From a checkpoint of a small transformer trained on Wikipedia.
Size: 10 layers, vocabulary 8192, 34.9M parameters.
Architecture: RMSNorm before each block, rotary positions, untied embeddings.
Training: a variant of Muon for these matrices, 10199 steps.
MLP neurons of a small language model. Each row is named by its layer, matrix (down: output weights) and neuron, and shows model dimensions 341-511. Each number is 500 + 25 x the weight over its row's rms, rounded and kept within 0 to 999. Numbers have three digits each. A neuron's up and down rows have the sign that makes its largest values positive.
A block is one neuron, or neurons of one layer that tend to fire together. After each block is what it responds to, as a language model described it from the Wikipedia text at the highest values.

L2.down60:522518466494472519503466513503527515479548503548503473491498525504527529531538509513500472482538542456514457514463528479515475521487514525555495511500494491497482515472539445524495543512464495488525536465483511515511501503488510475506510510528489489498529455479477518473487527510502496471485518504475484490520475482521499515492533479509488500518508444487503511477480456480503468517507520495514459496481505518472487517498551516498461498490505535493523518514489440492527505484465507475510499541505539446495514537503
L2.down1320:510507511462503514503521476530500483524491457493501498472509506522510475502480488511478499506516473531471496493503510525565476449512478473547510507484496502548475555498487531494500514501456535497539503520477536461497450506499486466491513517505495472453491539506498482463495514453499496561540468467491527459519506468502498491510475484506493512543548536468487570452521501560443508506438519511503546522487511548507526501476479473508471487508506511556508517528486514485515475562539467487468491488530488520510501487467
Responds to: Technical phrase completions

L7.down226:483487509482512525476486498513487477496522494480507470492465466472498515535510485511509534519559517519477476478497536492491481516489573480469514502503466520533512507486472467515524474465507498519508454518500523509498515459475481489498472489502515526519505480507467513520488538509490522493517494514463505486540499551502488505517512491467492494474544498494512451449518525496498492533499525532502461533470569440511578484530486437473513473554492529487508487521491536484523457490480479488490471495465533528496500532535
L7.down421:499539516469542498475519473489490513499475516506584502463519509503514500554498455528544483537506458519474541470524489529462534493500521508526531497495434469520550494497517502463525495528501487491500508476507488514515530510469482521473481510519546493535516510516524458483507522505490518487488494537520495487519508561497513466543510510527531521479466511517456523477510540495505452500460522524497525510519498502477501537497481503524521561508516495533510539519521497553521499473473516530526508500516469504503538481452
L7.down577:462548521498493514501541463506540492459485534510510501512525530501496483498512468527501545539485514471518502492485523558495487517484562477516498510575493531501491486502522477556479513496504502515491477531480479508480536571488490536470501479489503481480513542491507467528501506463530526510479503481533506499487521524505506469493507499534491516490521497479496530468494507502499494524482475540478488491485492524510533510486519487503525479510501516484475481539485603510504536464491482528492489459497490506498521466539
L7.down650:535439473445493500493499545503493491480441563526533525449493455514496517464536486513473507434466500499521484495479511512503519503516566500494504449516546495528477487482482488497546474557548507499515499531486485468510496463516543481479500493493439515513475487499514508500466469514487479513557462537517527543468488527507524493491475487484501510501488581526510515492529462485499482507534462513512525475526491512515442501546519509537481517469492540501521486499510541489448508518517474508524472482528553469516471496473
L7.down956:521520482446504489516508509507503469489500507469470514509464493538514502542496502486529521495499490533525502478498528504501481500478517452612491439488492476495532522454508543488486454521543473502492496519461504516447505506464512499485535501536494560489483534477501533489495524539501445455464455489509500438482488533473515521455478508494478527521521491506494518502552501517482522487467462503507494509519481499481525474487542503516476532519487537514449482529494515517492483519502521540546528523468513506465510486544
L7.down974:503475526447501546497510545516543442509494514540521502504511582525508541489488489529507505511550451516522479480511529500511469511485477500468525435501503468523506465481548479500565498513484502512501483523498492441420486463508555533516512554495499457522497486515520512501483468520509481464499450507455519487486508484463527499442541496531501477471530471507493515520480504451523535480509493499492525522431494534486463547442461497491481492506541495513527498523492489478497506509521512503535496538509516507471490523485
L7.down1205:520497496548505484468501485504515519457498458467491537510474510527470485538442446504500500526456497494524459463506493526491472531480478510515530536526527509560475515463527476520501495509466481481495458515528449530484578494482500498456507534494458509468500481486486500495494476494534523534514493513533489562487488479514511466515466508492518517507487488481504498533506507458488492481494517511488525496532515525513470456501523489500505498501481516467481490493490530500487473490507491526526547536552496487467497516540
L7.down1210:474503492506514519483445488482510483491507510516502488487480510498458474519475517495503514491514488455505469485479503475502499514527492509558499512471461497509505495540516519476508529541513511507469499505497461508476497498460508531448520519534527495466491528482531511491487478518527463516454476454505505490479528515491506482480496493504509525481486524486449509508462474510511558523510474470527511542498474534528516482536505528482504503439482506511508487492462470535469490498536531503496512552456478473546478514441
Responds to: Mid-word pieces in technical terms

L7.down84:501502467481510477470530502483509510496494494495553530530517488477504490515513548518512487504515508501499499484476555460494499484480540520480482546488528506462510520488493504490499462517496478487483521469480490517506551534496509474480478518507479533533484499518502489521462485533547513500518502530497490489531550449469480516481536504474551496514537527515475490471476488504481517518518492527514463510505554499516482479495477502504508513505516516479477501517515475469553460502489487465514482494600526494486530510488
L7.down85:475503506521527528491469497500483482517494504498518499499523508525516522486527512512526498567464476461457489527515479450506454490452518494456501496499522504488492476482507513509505474486485523486533474433509451484527482481468486462485486492534481513512446520504531515506498476527503475489482548548488492523532494490497495462482486492469488490521475501469488513517489511505474510515537452526489465509458495509550534491497530498500523506505481492504468456532515465483521445503523521486454436464489480451526501484556
L7.down175:469499474495462529497513474495521476523514500507532489498516505534487507535441516535454522529481504452491467497494570453478482510549514489508487497511477548469506490501503488495524496490462495517512497506488487488507530459495530455510498512488504510457497514502491511505510485484483543462541491491488463481483493548507464474478458487421517445508493505486528527497511498536526492542524514551546474540469478512513492556524495495464526505490525515508473498518488487458472501518551513474482485500467517511492460485496
L7.down492:480501473502476444514460490479521510462517496478477512481521510515539502502517545528526520522483530500529545536532506516511490480521503481486495517526492523489495523494546492480536475460521454483514495551512492486542467493476450505503487479510526497493516461580511561504498465486488503525481521483518536469493488489481493489477504488525495504481518504470522509493457533496488508480461495468521503492516499483494501470483544539522511530457486489430483500537463498518507502512496507465503477474536497501468545471496
L7.down1016:528533509483487504492526540510483453516503486537549511504489510473473515525487500556430501485532514476486516449531516507504526472466503505550520513454476529493466494497506498502487529481497501506457443513504502512464465481481489527523513496491489503447509511480453527526527473515492492468518513500509502519529502471499493488509515503499495515517541494467533504481532533478510497530474520508489484497519474500472462503509495493464485539499483494463453523495488492505500502495499510475505521545434490516500482478524
L7.down1034:505504487513452451502494506547538511518508522521534545541473457489481524506501493509478541514492499514492538503480520482487510550487512475478480553508528511497473475497501499507479533497508446528531487504444569490538533533508540504467546518540488472514449512487539497515442522506475453503474512518483519471538506501498509530516486504543471489551476499490476545524491473528533488512463496509536491483491453475505496523524491511502469501536457511531478522461498540515482513486525498480501515511507520522485476494491
L7.down1110:498482500508508471467508503490525491500420510528475476484495465506489497507510446527488479502504485500511474513467498527477484507498516484505510491500503477530495505509469495496513519519505447474546519519500511489492484479515468513527460485492455480527493482507498496520499471534458463546470472501500523500487528521524460492505530481489429499530501494481523487498517505497476488503536456518519465491519474472492505502492479494461514506505550516462520537501515510538504515477497512513561532484514491510533505488510
L7.down1123:495511488467514449479465500524497469485466471496514543491494525540507491479569502489498518525537526535498503496473494484527511522500538501423525518549486471471476503477452493522476456476488536483472477509518480516513520500439472457477499505488535526502457515504475461463518495492475530479480523494529508537460486497522484526516496488498502467496473473497498515465515489472514526489496506505500466529493535505517472505517519479498471519494484455493512505516540528534545484462493497510502525506524479524454499517494
Responds to: Table separator hyphens

L2.down389:479488525546498498507543563555538502486504531521473500494477493521467526483449497498484531519481492523531541502493502513487493530500469493539502482476497480498501513500508513521480519493450436508493496482501499459485520486500504480490514500532509495495492484495475479547499511521503496547482480515515531475488506494487494510508501474504483509490527484474514505542519532505522498483514477541479491505498498491482515519483501467490561483512533489485512532501522499484503466508510501500497512478487509458498497551521
L2.down1334:489506509494519474474497510479540512497440501485471517508497529505486494503521455561548473481438543528487507483480558500513533476511493490535486528489529511460481502540489482512479480491451472515506510494522550537495491508472536480503532490527517525506534498473494465521537492506503494532497512495497490496520521451508455523485503508504509489510497498524511508479511498502469508487494504570503508503521486479500472488506496451528530510487489489540483489486475486490519490525531458521482504549472451487469508487494
Responds to: Sentence-opening prepositions

L6.down173:505483480486512531478502462479497480521475546517477507539502507484475517482491493465506543496515497514517496479537483480489481472509479572478509539534499508494519526480511470495470471524454488496517505512491543449489484535452553496527506535480530476514470481492502481486526519538487521517503471516519515516521495486480481461494483496491487504473482514514470485464452519462522502464444545459498478543517537472485477472492504463511494505528503463498531541471492498496475481556474461541488462499504510469493492535487
L6.down767:525503483526511461497510511509520520494501495484481469475495479505525518467480510483476488556491493479507477512544529487478487518483492479462493507504563502515459494457482512491502483499484482541514523523480490511479476521496500444490519495516503505500470537514508493459478514497509476492482505500514472495522503500493464476553515506510467496534487539548500499491477493479480511526531456541509518504468529515467485494546469476505489505523501515479483483523492510497463514515490507500488548500479462497493434485441
L6.down870:499506505500496535500508466516557539491500530504496542499480477464475499506530481517492530496537495520505538533530516452515471528493543513390485502500505473484461540457515474491491490463532529499495498500525487524505500490498460514504466500526489503485473525517471530506456488528516522495522460437500491499528545520521484484445511529522450483454484528514504510500499536496503498514490503500501513527515506560506502540503476490528487491501478545482505512496519495479503494494448504490506477535470497489508500464526
L6.down916:455502494465435510543514472484511515530522565512545490539493472533460530492539448508500471498455489502518492465492501490523503455522494499460489483490497494453513494510522511518550518509540508513496448492520500516524484526491505484470527491526530553468535472475476487505523491494557499510485512485553487495542501484475505478529499517472524511508491504531509507486474495482510513532484500488510539497481489508486502509501513518522520478502486478506501575533471490489482497501523502482532464528518504482501461469518
Responds to: Word-final subword pieces

L2.down1150:515502457537508522511504507489515481488522473490510496476504483434519470457544495529542485478489482473517490482500458486459467501515510512459491497509502477471481468505530484521514528483512506499505543498458501506476477488504508463509526496530524519490480471500467506458474502490454454509518522485474536509495546526527565507517509474502520499481464449496491514483575495513467500500529476500483510504491492496518528513507503487520492479510541511489476496497504508492480493488477502513519497493560495557447462508494
L2.down1213:495527496526481499503528472481512484512505543502548492473474452493519502481511506490468500498507463551512522482441424483534498470464499494516480528526492520493483477500496475513511520504497526521500523548502512528483483512512510498514513512472484517500520481554483566518534503489502445505531507543508502507572483485486518552486549496507450474472478506504539481519477493486483485504520485456522510539518487521492474525493500502535512486499535507457522487470467507507521520485502532507513489514514504500487504468489
Responds to: Table separator dashes

L2.down80:445506432514497523467535518456488498475473554478551521557483516500513497461473496501480497553493513502520471493480501489482532517514472448488509499491492523521462455513479546493483569458464512467525523516518466523522460497487456468476452476518527476484527494514502500497490457552468519532497502509521474501456511540515482502431492537498499515481497498471476500487521494499484528521493503493516486530471516516480480451524510505507476489534516470535515488486497541521522464478512506524559498511514487486505502489484
L2.down894:565496505521487466476527510499471493498503460459477478476535468524490539527514481468494517498467472568501464459500413477487483538531510439509502493473447505505554451503487468503508471514501503512522517478481458487489460535495505522454508443525530475506490485483494498521492507504504509572480534485494510503475532510513505505489515542489520497436490507481502533500486499499486478475457485501505501517475505513476469496496494517486518520518517471561517528509498496488515468484504472513500517518553460447495495465533
Responds to: Words that introduce examples

L7.down255:497509487526498505528480459520508494489498521507484536524539499494512507513482503519495518514488510461518528509466485516465490516475514521494511482505486516456512469484483523496476511495497480515496534511493512522547528490505456495487475522476514481529534496486484492476493472511519524484474520533561509474525542427517492513520520486540495487545500463451538469472493481496532492499521506516522485514529529463501550519499481476454490507517511459517474472493456523464502484498508447461519481510509473478461477487516
L7.down391:500486485492490523469529485490448517489453508458484486487520434493515443527534532493526507500465477476513520539499521527479487501518511485526510476500514510466495510519503448450483545483534486479475492489490513512503501524497489466534497463495495488520520493496500507502522473514471496500540495465518520518478453472499483506504494464492470520526520494504513514504500510477503532488462533540562508469518485531470473539529497483504449494494484502465523542511469488475476499464527495536524466519505549495518479483480
L7.down618:478511497516503542515463441485487489493496542543513476505474495523501523517525449530465506520521484504505521508519513551541471505512485509498548510532525511477476526540497511539478516489513524493452493532515459523521503466483496523483531509506497481494528499535537521489474523432441452474508497484484482512496478530500488500484468509477525461476470500494460493493479503508505508496539532479523502522505487463509522489518519521486464478532516556527515483507466516453464502458484465530511563538459505531569504494476
L7.down725:528490503500545486497451501434498472520501494526457528498475531510536537492522507526535490484507509495465470484513493536491484496476504502527480518493513510519510502513478520485488478495502501509509499473520512509518487515502480517521531524501498472456533548508481519516498494546486505524505494492447481538497509505517468485507516480453507535531517529483513478513496493504481522530493509535495465470484502526521489524470512479503526526459524471532504521555465505498525480474562491559522484501439481495487497511495
L7.down843:489499508501517456528460516531498467511516498509497500538538472508489503533502508533497506514489480545526496505489473527520474493497490508456517521494488507494521484516505501495505510515471516515468474561447488479462471522455488490476527509535493451515500497541533508482469518500546490481492544518492501509451475499529507528538510515498487502496487466506553472499497456488524473501523522528489499560497538523487484521496485474497497514486478472503474515506473515506533544472503519520524465521496491505491527509439
L7.down903:512488525498496551507498536481488512501529525524501483500492485521520464515560479474525474478499441510482457529518491496482496494528531489508502512483507469516515478548482452493506532490523460501505518487532530506517529512489506548492518498504513476527500476509495505481499447464461532540487488487498531537480486493509544466502527499512453486510482542511491529560485520535504479560478475482513518520477517463501508550494521528478498464515462500525493500477499548488555472548474488512506496496470471517516505517507
L7.down1142:506512515521491526492484484461455493454497488576496504514520520494512518465537509458536482494532518460518508487499507474498503464475488481508480492490479501518497479504476505469513513534505461541535499492507514468455551474463537544517508490501509538490538509468500473482459487503488513494547511460491511499498527501473515485453537531509477496488466465493463508460556457474508494479523497467481529465505454446486500522483512485527508518528546483489526517525442467490521507515496509570481546512540498513529476493506
L7.down1272:519492516478478481466465485491505502432523555464479484546522486496522517561490505476492563466474465497496537514492533475560444478499519524583524474469483445484518533486474514513462489508468501534495480463518455499511509482506528495519512561505510488500489494510486479471526501558490488497536498501467539495501523486471477463508482481500496477489466488475519505469508513491482511502532544497479520537488477462516516528520471494459475516497476529458494495463488509493482522464460517506506500518522495483476529539535
Responds to: Word "in"

L6.down239:470500505484517494493501498532524504507509493481520464540475504511508462496488487517506499479495521478485489481475524485503490491488502519495499515500517508506486500511459503498515501562504495542475503475552452538499480486516498491459526499466490487540465496490520485498463499495475476514476486507496510458487510491467485503525512524486511561515497526502532481507552496507502463509503491457447482521478478514517517520497493451488504503498499469542537501489529462437483496537515498505485520544548503491515469561545
L6.down542:428481433463511469469496508500512498493499502477508505495546483471540505507481485509520514504488497481502485468504478542498524484454490531461529540524479490481499469465473469508518460482509505466517463567552495479487477491513482512549517540472476519500457488520503517503518531476494523523475464511508506496502492492438508526526559506487501465490509447484551542523490501474520498497521460545509497504544513506483508481466483508481472525420454487487490472471508505523494482552503489534493473522508492449491479498519
L6.down1061:510508456460451537503533543499483491472501481535508503461485458515469532517492522460502474469552494498475463534522532496497530500472480526443498500474469468494504530490539507487478458492510447476491504497491486491506481465515479527528496508478510463501525493517488481491493506524500513484532498531499462478498493468507494540486489516522495487463493465544505529504469480486513493506511456521509503449504455510485513545479504486496453461500541518530464483540510513514476500492508499516518433499526522521502475513496
L6.down1293:495543502472469471487521452525499514468483502526548508531488482517444467510493507506480483551536513508472498537499548516488474492526474491523521485543485516489491505472535530492507460479458498517513517501523496532486463495499518534481512516500482543494492493493475479507497535490490505475506479522492517488493493444531501521518475526505508483506495464473481526522557519528517493518522488493492497491571513497527522562477465478460538543485512496473469494507490521518508521478468502528507511505512446511463506471434
Responds to: Markdown table separator dashes

L6.down372:550515485511523459549496486522542478515533539473473573521487491482484505496454520527515500485516539458492477486505520531513500521498506532490482508494513491477512524495529502506464474510565521511474489504488492502469498490508516483512472532526478492488516475522508526483504495478555493521512489524528508537552517529496472491541478488494481463502499514477545472516498498463493460483496427480489476500495515523519514516547458527510527502450535501503480514540536515455488478451495510546503516499477526524531519491474
L6.down472:486524543530534490532472520468579467497518484513531531532492525526506528471483497499504504509503492501512465485485514538519496498500495519483489465496523491512499488504481509480528474485461485531508524510506473523514527515510509538497529518491465503449548502482498512505499491498491486483501481500509525484497527496493469499488514476463497480533430523490533518476464487487480445493499494466511512512525475508497501510511517499439502468474510518512525521516540510495476481484514451503487507512456499492490509501522
L6.down949:490474493475531480498483506449507512466528486505466527493494499502514542518517516454503500475508490505506476544500501519510485503474530495491529503558469505513463529491501481468510487505482531501467505486499498534519535493464528510536523507486544526458483519493544473515511529493542438504544488522514527494523485542511449516529464491510511450496471498508511479510501477455499504476522486513481477464492490499452475498479509454458531495470530445527465481471557463479491503516514480495501454502462547489513498508465
L6.down1050:524552508536521520515504491482501502483503464474490516539509502462508511490473516553490530503470550479468491488520507483505500463452503516514496501504506488504451541493517497486534526490482454525468497446519517537562530472464492452470500475516503445506512485470497484492519511506497461523499479516492528486488523488516518495507490463461496491444509552496498494531513515512495505503481502496523477471524439488526515499501520522497526503481473513516503495498432523558453516494467501453481477520447502538521495532496
Responds to: Date-introducing prepositions

L6.down491:514497536443484516471452528518532546467509526498499496492485521516514519502462481496483498510464513480541500472517492491540529474484461506483501501518505495491543504463535549512499496519472545496506490499504471497485513480481497491465467530559503490496505508504542479498458471473502463475497499489481521496475504533473495516538517480476485487472476470498504495503495463462488545510484480496536477499485502480533517513472522485498476489493483469532497499501503519503479476546480523499492498511494489475493411485505
L6.down506:487519521505492548494525516502483502495527531517515503485508558525548512518520472490516492498496461498531490509526493509503497502489506512462488510511496434507559503499525544483506439446522473532485456465530463471490463472508498519483517489501463535484486553498500519485485511480476513477520445500523502479507507491529519537505557495473479481519492492492505466565507520506503492526515506471481484436502512483495493467505462503513505533496518521487480519492532531492513531496504475477491511496562479467465498469533
L6.down584:488521504455488536473522507487485480524486453520498472483512489498484482478487471519464504450480513480499467476480430483501526528458492531420509485467488508530541464468504470519450536512492528508515518485471492529464428512514496537482494499540498534462481490526480524465511496463465460502493558531468518483491434481517496478527473480545534524464492481506497507482478512518509518493491510488518551492477475492498508533500531537519491507495455517518495511498483513510512483468500514550524509485499532510524481494478
L6.down651:476490504468489479534487523536503491459528508497501480457497490507504454493532513505521463453467517549510537431490502468512532544501532513509496523509518480489500435506436517445513466486468487501462545519478482441494478472478507494477517481470483502515490503486492489553512493540486478500461512491517472510499512499486536531533583495495479537464510525493519508551517460512492509477511505448531535498477495524529497526505496503501486555493494547512500473425502439525473484525478512553492503462480522513485513499525
Responds to: Family and spouse mentions

L6.down104:490484504505488478513519483532546471486470452488491536496493461469493523507518482450517530498484516493513522519470496542501507515516478437499509509501470476528450507495491507534494521496518508487480470479508500481545521537516516486474473472507577485509518480503477470513508496551512486520534509507495561493525494466526514468504526504497504482528561510467471509494470499497457482488529444471491525548480539539517474516465516506478530522477480467539506506511502503483513497505511522547532469498505476486511524491505
L6.down449:527467511487513472528487486478467490482503498519530553533497537537545449524518513485463497468479490517514463516526490500546526504542540510519495486519544495483500488510503516490475496465508488508505530514490523524513503508451515497498513502492555516523499500473484491505457502456484553507479523495554499547511518535495511524533494478513512449528520484464513503452523491475500482477510506507494484560474445534526514470475444522501514497538498448499494451515484545480500556459484489492509487479510498545533505514496
L6.down721:491545478543504512493499519478501504458505473507521543549483518522488447544506498511473493470489482508523466471502517516509488471530490483475485494500509491532457526514514506512487536531489526480476520518473478486502508519503530548497477535487501472499526507520515517513504502507538478567492529536495517493495510490496512503457495483482485461524529453480505555471458503537490518475491514505528497499446509462495493485501534489503525532528477465519477524521507515482486523518471483495501524497484484508501485496464
L6.down1310:465510494487473497497555533536514501483527447502470412486509548444440530526490492507497461481522528528504521532516509488519486473511515534531507510518528467525495491500495478517499504503511530554505450484509499443514507501502519478459512512499477484490535464514470469486527489460481511502467521491493515521492492471484474533511462543502519506515540454476538473522511496484531518499517500475520468526507516502500497481484570502479512502448490524500484522508493486496490476493481485487479496457468529532530518483444
Responds to: List separators near end

L7.down148:544546494497484528544494515510502527506513523500558517461495510467495564490516491520492497465480494519491487543451457477519463488537459522487516503489540491502524491496533500487540474516478501505478486459518466534497436519490515498490471528500467536467503518507513496485509490545489471506516513529542485527493522503559459506481535510491514532455506501463514507449507497510452520465526505444485495480495503561478512486482446492533490504527501520494453489425558496512491442502484501494475528454459504504509499527467
L7.down188:490511475470483490490494513478507475527481479527506510508526491509497527512494491536497488474455481488502489521461520490487496539502496529511526538451462525504463522514513467481491513534580489475516531506509504465529496496481511511520463523447532534478469489479485497505530530453519523477487499468510491448476527502502480495554524417509493498491471486514505506479457483502491447495542511507503476474518476488486511494502471467475480520502517487486490501473475505542458512525554505502529490514540510470488505503496
L7.down471:507499494539491515463484485496502520472536466522467497485507468474541522479459482485528483519489495497499490519505519507475485515508510542496497509472490519490552519496520491453531515501466454463493514504495555503498503511491493512488482475508475532519489437517491533442492464520555511510505508541515549481531487532495515501474515513463486515508450533489491513527506557484512485502513480509498461524598526486508543503492527506504484537501537523479545481489469508496492557489527474505486500497507484532532508518505
L7.down484:499505490511515474511532469473523482491461510466514517505519464498526457505510527483481511461483549471545461507469459492497511495500464466497510507498487487523553470475452538536477493480502527448516487501503474521477530497514546524440482491556521524505473513490561427450476481490518490503505518571490508455500493445511509532480485505508487488500492512481478477478537522499478521517572491516485444510465543494514479510495472495528524482512530497506484505511473480491483450488476489516524520479508480470494455516489
L7.down743:514497511505516467505557478539517480526515516444534509496492475478518494506485499510480534540492551467543476514517479512478534463564459497441447552461501477477497548508496479515486526508512498522503500505531552497463509502528530538469463486443500512465513494511485497513525490520477525487499476472514462484509496505517480507487507492551516499480498523494445531473496530490508504497497464486490505486482493541491450502482508544499508475461476496492543510536481524534526431495492537473492493544518517508502488481504
L7.down1068:484512512488529477482500486496431509489485464496512515490473468514546483526531500513501517445473483541509522494533509516420512519488510448499469466535505493524544540470455478534505484492489457514484482454477457510485517510493509467543495512502530539557535500522489501556472477523524493506498481527510499494533498504521491531514485474507480515521482542473506491533474506508502522504499495488503475498528472481502511507498522471500492507482503490498472508490508501500542526484482506525491497531484501499494468465446
L7.down1089:466504527533484478516485514498474471486486469471501526494513499531489520481502496537503537494487500501509474518500512447487517489489508539508484526483525490504506461462488478495500463471508510530497469472512480526536513464470520517488467528501514457533462511501543447525497495544521495487479481497514525521518533472502481500540494512505497486500506493538517440477508495480500500510490510476497529525489536452515481505501512497510506489537517489510475515459483482511506502527558540495516500501524517483499483485502
L7.down1211:516511521481521546474517524506509515494518520535511498466477478493538499495496466486473491514468579495519518489470542502522498532493495512505490481532510506500462497492463497477527513507495499515458521478468524526518556532503483497506490494458525519510477516485535517550496500537472491535471550552516531486534511477483494541530505490508492540505462518466522524504501501503511481544525494458494553532467498537500533505516509479486505508489479496507456481456537513483504517511520505519477495526524473512497485479527
Responds to: Before listing children